{
  "num_attention_heads": 3,
  "intermediate_size": 384,
  "vocab_size": 1024,
  "norm": "rmsnorm",
  "rope_theta": 10000.0,
  "bias": "none",
  "init_std_qkv": 0.028,
  "init_std_up": 0.028,
  "learning_rate": 0.00266,
  "beta1": 0.95,
  "beta2": 0.99,
  "decay_fraction": 1.0,
  "batch_tokens": 32768,
  "max_steps": 7786
}
MLP neurons of a small language model. Each row is named by its layer, matrix (gate and up: input weights) and neuron, and shows model dimensions 0-191. Each number is 128 + 24 x the weight over its row's rms, rounded and kept within 0 to 255. Numbers have three digits each. A neuron's up and down rows have the sign that makes its largest values positive.
After each neuron's rows, "fires on" lists the tokens most often at its 100 highest values on Wikipedia text that the model never trained on. A number after a token or word is its count.

L5.gate230:096133126121133135136128126121085114083116139128088097122162169133157094141137133124118091116170135124123113126121137148119142110120100132141109161140157147119160130133127112099154129129104167148136127113169160152111096129113156169149134123085104147141130151138116131124115126133137097132113095144112092141145099165139147123138095107119137139105138071113113210092169126132077129157142152117121139136098082143146101128128115109097121170160132167120134102126105155083099108094127101170108123144107141124091092105165171118120102150182099134147109155064085121127145168148142155112
L5.up230:130150127129123096113102156093133145126079100127126117131105148106113151140140141144137126134131094143118114117138141138096098144112129110125157119163142120092104108136119100077119127108132124116123139137109103118114148105096159112128182169161090061132134080125131134158128064127102120162116111106104181168192120099190083148158116130102135156144125110181166103133132126137116113115090148129121121148164153102125110125119120139105148120120117111115160174105151148158078113137148143165113114121131140103106101112116143090141149163152174133147149130107141087127167138112088110152
fires on: "e" 35, "ad" 9, "ur" 8, "ell" 6, "c" 6

L7.gate233:147151140114130121134128113106130102111136148141149188129142141114147130132131130125127206132186157138078140166111157067128126131147105147162086113129123100159139142111133126133128101151122140140156079102145156107106167133161155131109107148129142116142162128091125084168128077134078102126123169128169082125103138122139129105129166107076108104112135115149098100124116132139111101154097134127151133146123065092140144164144126131130103130118131194145132107114148158144109126119106082112145110099125112122109118092167165143144127155120101135149113104134120119149116145154139149078
L7.up233:135115162170145146094111148122122119130125147136141121117121143134124169135093098098134154124195124119163118095120127117192114117151153096136127098116150148130180152095097185134115111171136131128156113122153134124146106110123174154099110130180180109103118137158119157150110157123106184120123146147087138139072116098141135121153115137144135126141114127138160140138141134115124158174096120170143145121121100142118106117099148127115136148129133130137170134130086112148135144160090049130128128151105106120114130154081155150101128136133145116113101123097102153096117131129079140185
fires on: "{" 16, "emb" 14, "ig" 12, "um" 8, "em" 5, "erm" 5

L7.gate66:126094144125114103108091150084126152126104141121113113127169143084164086134123163115100144115143188141131097100168129164123122129117084140153132160112055128170100144124147131108093146134113133145144114168110151119133114138174160131146110114090137160129108133119102137153106117139107097110110128095147138121108111102155107130133116113080134083092097161139145131157119134128156087112104132118128136153099143113087090136138114126141152129144127122133143156107087128160116116106157106121194086132173151116127118143104133125075108129110107104139190139164125127101131136129148184139
L7.up66:135130164152114134164125153101136127113121099166131183164145125127130128134126144171097145147098140117109068119116108109167130114144112132106108121106091126153123095149170133096144150048116149137171092162141073144140121155152142104130146126153116155103144147096101099111128126140109134144093142119135128146157106119148147150154115096142128112087115106120112109133118107133134088124121128116126148175090126122104122156168132106102170120142123105130140092146106141167123102123109124132119105145152131138111133114124095112120047184129149115149142149177128190110133156142125135185
fires on: "re" 16, "he" 9, "ight" 8, "che" 7, "m" 6, "es" 6

L3.gate300:169075135166160162120114106133121157092163105155107147119147103078153121140151120106113140108150098125143116093161108115151170131174145120137125109121123092137097110132118140103152117134095105066123112101163147108088136139172143171138163111145174106114118107152141160115092120078082152091173136133109140108116113101114140131123106125103073099131123136145144113129122123152155134115101142107130108144111167095114058087151133108119123127107101105117134143104161117121118124128100126107139126105124133102110113122154137155123132125131122078091137093156168178154169147128129148124
L3.up300:142133142193144159127132100154130166105120099131110107079175106118095169188153106137135138134141105127141093077138119102125151144157129111109086121106142106140123142119134145127125117139127115159165126156146090098149137119155099107134112130110139138098102187145091106122119158126097140119120117131116166144098126117110146108136098123102123157127170122159131105151084166117133163134097125147113114141135148106140097123172118105119105099163126116092148172115135070133115146096075121089131106137065122108076128101147159163119123106107080129110120117172145152136133107142121125125
fires on: "ig" 22, "um" 16, "l" 8, "th" 7, "m" 7, "act" 6

L5.gate25:168083082139151134130095163137130076098194184142099127115156108117134155136130122126102129145128151093092140128130142123109135177095124114169120111145103123102105123131096126103131113142097148123137134095149132138114131164130149138108150098138163135141120113183114126107107120084124140161140139079129145139126119103101117101082124148118117159119098128166119125142117080132115130106120111129139141132117168202146090172133105120119131155128099103109112124132157110148176095119161133136138111096134135113108159167123096177145163114171120090146145126118126119163138154094142075130
L5.up25:135148144110109119157097142118150073152123103142141167122107135129134129138119131133125112070134133130110107110143146110075164138093113116118126133149112119169100197111144115138129117099145137133136079137085107114143111140154123115100111125134100092113106148125156123115144147133088136159079145134127105095123134099134117102095098115165156088117131130154133142140131128137162125093084152150146139156129122201095111180142153144143166111152107166125112147090150100089098149099101158157188093108162145110114112135108163152136118082153132156147145144137118159113132109110092111108
fires on: "ic" 31, "if" 25, "th" 10, "f" 6, "ing" 6, " of" 4

L5.gate347:162106152146058124093111118142116123189154087130147137149131157147109150104156142127095110138153121098152143099138107107125143176117102128124097118144080140112150093119132115091136129110098135149149121114159112131132126141122134131148141082166102120116111118142074157145089118134110123079188110111128171122105110089127071128122135129120105106132154108142162119128115098094101123149158125121139150106154107142170139148107099164136113146099154084162110130103122114096100113108153132123103129117150144120153112123152110134151146110158120140168151124083129181099169139174170104126
L5.up347:116101149162111134157149098170129131131105147133077146089165096148155118147162121148137124145113140105175125120116125089120136137116156148088114161154153119119170094165142143143145120099109166085156131146146142131131170143093135174148132174129073160148151121148147117125080113125146129124127109155122100126133114134139098144097122144143158113150197119163114124188173130186093127125141121128133140153127117131119159166156162105118112141157114132124122162134122178108118112116130190148103111137142109101110105132105132130147142154129111160140113117132168167122124118144080130090
fires on: " more" 28, "ess" 11, "ord" 9, "°" 8, "y" 6, "ad" 5

L3.gate330:156136126138165130137110166109136129136142128116127111150135146117102093159194132135083116140173167061081135133151089123100123148172111139118129138118127099096140145145119134112126150148132136104108130115163118132148117175124142147107147086104153120121071116140138122141094104122130147107128086143115150148069138166109102112117109161117125137173124157129148126110090113150122165129119151127106117154095162155139112096123131122123102133175127137151095125081146095083088115107126106084127137098145128147148113116138147091129150125149109158135190145120096173106146098086159114112
L3.up330:132181097128117097120145153072137123174098116103114107167135128114161097118121137144110115176146086138154125116126150137109148152120152121142120124137137106112146145145113096147168098124121150119129144109127085140084145109091141161153150181138122148091139137113106092131140125147137127122157122095125154145143112099169081129099111132147136128112151121150143128156115088174134137127127060121182136133087140130132065163158101121142170149165159147135090152105111143143077133110169129162122135139179119092114151123141118122129162131117161097118129180114098141121130149155143135138
fires on: "ed" 41, "est" 27, "ic" 26

L3.gate241:107157091177090128130109172128121122113137137149138117134130096114161088081138095112103174078146160114106149158150131149114146092120138130122106089103145126144156129087128122115164135143063151136136121141139113097128068133147105130127122161141129141142111140111110118109121101128106116101144113151098138126108106128150146103132139103111114128137112156125108135116156100126134143111129102133126089103135124128149110178174104068121168119089126102135116136134177153093066060083152144168167139130125133120120155127154109132169161089137105157110142129113142168160105124146126107107
L3.up241:124076115095139140135145145155101158090143144154090120127121140105163144151122078140132109138107155120129149142135120176101101104107182126136139124126142171176096070095154132112155144093142136091099138155152109116193134121141085117179129131135139153119132126140087134144092116120139125185099118136112124116155129092127139127130116132124126176118136165109085140132185142113111086129126133143126103122115124150152143104137113148096134135113108177119104107141130176159147114108094180132122126164137109108134116133162141121173157182129116137132121134172161097168128117140122131105
fires on: "it" 26, "a" 19, "ad" 13, "u" 9, "y" 8, "our" 7

L5.gate69:123101099126098141137096171065097153100134120131108113156159136125121130123125135115102143105121142116123127129100138131133128145118128117138103114172111102152076149153138100112137125172115099123097124077164113112092096127140124142125134100129109132142098109128145131115099099108111120124160097165093101137152165104141135125123100156087142143176145172166084162095135101109123114130132175117129121115126159146104130120139137133147146126125153146144129070179154129094110113122136114177169096134115182118102100201143124123152148128113135136123093127150120156212131145154111125128
L5.up69:112130148157173123144122133104110150116086157143134151133136161091113148157119105171137171126118146137120134069100145116111130146162163099112115111088202119098143138130122086087102169113124148106137115129121097113096091153141160132081125088151135149142139082155104105114159170153157138102144101102117127118137117128120115150149084125112132115120160152119175160139107132167101126148116121120130180126147125163136100127108128096121127126116164135120138113113124070150110099100123145143105076129118124131158128141104125136138178085089116117099072128136126147161111127118106119164
fires on: "im" 36, "ic" 10, "C" 6, "il" 6, "ed" 5, "ad" 5

L3.gate22:146074104129106156149129150130108120110131125134159173103135123150143135091097141133126120167141123080104154121107152124163141079187092094144095128137129112150118126121112116142131176133126108157143074112178153165155126137155114141124120119145116076138141120100148156135093094098136106141149103105129153138117146104127133134130102099102116118125132099120129124174099112145111093123153166116123203144121088168130097137138117110156085174128130148132136104113138126135164142164159109152120105135094128173178168137150141137125089147116123117126138138124166102152169137094176139125
L3.up22:147125184108123117098099091121133101094140133135094139101151098107108119156144125154083084138128106115107067128123101146110119136134167130136114147145147148135109112118140152129131136119118111142148144141087088103165122143148142135129148124151109127148093100093154141133080116127180118109096120076129155169135118142145096142135126179132117124142192128119125157167145173122123129127131122166095162153125184123144098122120111124116133137132167113107116143090119116133152166109112169174166082103106114147155110085129075149141152132122097156133116128105126106098181119164151140123
fires on: "ur" 23, "od" 12, "s" 8, "ile" 8, "c" 7, "b" 7

L5.gate282:137122150176083124132129114100103125138159105152107160170135126135114132078139139122158131110157179118112143155141107095140136171156136127086145106094141160108115120130150138073117166165122124096111129155160107127080126123085111098094139128152112099126134130077127118180095092077083152096150131137093141119110085150113109123131108121146122111109148104143116126128144114109130161154123165144170141155086080130101084119160133124123129121143143137129135139142155167136077126137093138106111120076133139093126128116138155122131136132172091114114159133116154151168116164117112161131
L5.up282:135092141146124148165134136123067170152124100134122139108132140103152129140140108138114093122174113150146133136106110115076135163172149132134098146138099098140148121186128158137130104097114158119116177124160135140120118133117153152152142132124091113127122164102102167126166109131118141080138112142112132156098153140122107117111140138153132147156169105133155109125143120152152177115172146134117081108105161104123084109176114113117122150099114147100098150152122171113137117143125159151101164111147096166160157103082131125104156092104157087115113149094107169098105178135128137121
fires on: "ed" 23, "ted" 16, "." 9, "ated" 8, "g" 6, "ul" 4

L7.gate89:137137109124108139155135123146110135134149119158151159137179118104152144099162118093096145163138109116111097125115144139102103184152149113141151077163149134158111112182147108125154121133119106143099114140153142140123091146139157097094105104117120137093082109122193091148139141153142128111132136159133125138128149121104118146102128133115128092119121111144127164167088102116147138122098133109135169146129129134106154149118130114129172141110160133147127102111156181115122129141131145104176126147187153162103119125098143107077105111109110120142131168120126193147209145086133115118
L7.up89:096136139139091136129132109142136107139126106137117133107136105112096156122171120101084161159123096119084136126115130109125096134113130120127136105173124138157132109162138086093119119098090135140136158145142109144157108115086142149112122110164083158105105106122178071167111102135110146097116127133173158162122108124118139147122132132148124125127144131152130113140143112154176185118093103132143148115100126123125126184089118120138086111129128158131086134156120139136153144162139196124141132123175129127101124110112142103115073094074135105104134156132165096113144122187107137178
fires on: "es" 16, "le" 15, "ing" 8, "o" 6, "re" 6, "he" 5

L7.gate118:116134128151190162094128144117136130193114081177125137136087108133140143122139106159127155130112129099107112124132124161142171157177124123145120062135111141154141140127121077115103115132108129097069091115158148109154114151112112136104144124178123121129144113147092190157133072119133118099092178096138128131158133157149094129141124155144133153118103176145129135159123089116096136145127130143144142152161164124138115109140088108120116131162148150124167070096102143125102128094135122142152079126128134140129116129133138103132125150137134114140169107145134114146137102118110161153
L7.up118:150141147146114134156139147050152132112115165139087105096090098089159136117138092198131156118127122113124096141156091169131172172119159098178136120077142148115126102109107067118135128110138131122088166123129129104135113156135110106143098128116127124118142117190126125126123087093100148132131127079128173152146100156170146148140130107136146147130092143151152106106159139119150151110155095130157157102124172094112123128136134112147120122136165170114173134101169111133118122097144108111123116124095141125117104148141102120158154119145137162130153153126145115143128121151123116156
fires on: "f" 27, "-" 22, "t" 13, "est" 7, "h" 4

L3.gate323:130082110125160132143130124141112114114156131138155078135132131115169158107131119111055077117113115082125125138125126163152142128152132102117107136110096138091160132171126134111096113108137146083147129120166127136125116137130111145136090084165149132106167106106163127132124153098123140139115152107170125144111126166129110096112113119140118067124114135132123146098127107122156136119131111107135146110130154168178135145125124096079112148134106154150135094067108109109117098111130060139141128105141163131095098137125106158120145122183131122142144162121143190146156141177162097154
L3.up323:087161106139126109144127100133116130158138095120133118121145142108160159160125105135131168128142105113170089135148104092126122100148077089113116122112097154076131134120125170113154142125136143102148129119128128158114134144101075122079105096172138113153123124119197122153132109110100192121075153135181131116106110126111137120173131119123112084136138174122101092108145139116143116110074131119101078127142171156123143103138125086128149134111137150125151128148137125082118164150120131111122115171127128163139144125153135145160122092126133083122157139121075144118109133147160093138
fires on: "ic" 17, "ampion" 13, "orn" 12, "it" 10, "un" 7, "ark" 7

L7.gate51:171143140151154121139128137136128072146142162152139166157094134110119112162144128136111095113152144092083135114133126144139125129147131148145133153175116101118092159173152109109135166151146160177118114140159138117114163132156124103132163087135091124117138108158110192130129121090121098136101139154146101121096140104087169126108133104068157145156082145112117103110172091123133109116134105155140158132170114127146129110129089072132133161118095133168119109124130120135160101114100107166149107089100129104121158120160154132112153159177123119121108140148118104132106131148119130169
L7.up51:095125116134092132120142073124137133152126123132125145108149148135132097173194096173143169122119135149141127105116106125120159086146133096146145137128133118095140118145159142128107130113134118123087143134144122087083126095133115140125132094144114127119149142126184126114191121115115151102113105120098095145100109139126142102155121134125112129135092165098157137152134161130097129105116116128137152146074108137123091166141128119140122107132081204108095107125161137114164088123126176142149118151130132135093123133119139091118099144177117129105145157203081167120096146161125115111
fires on: "it" 32, "ic" 15, "ad" 7, "ough" 5, "hed" 4, "ight" 4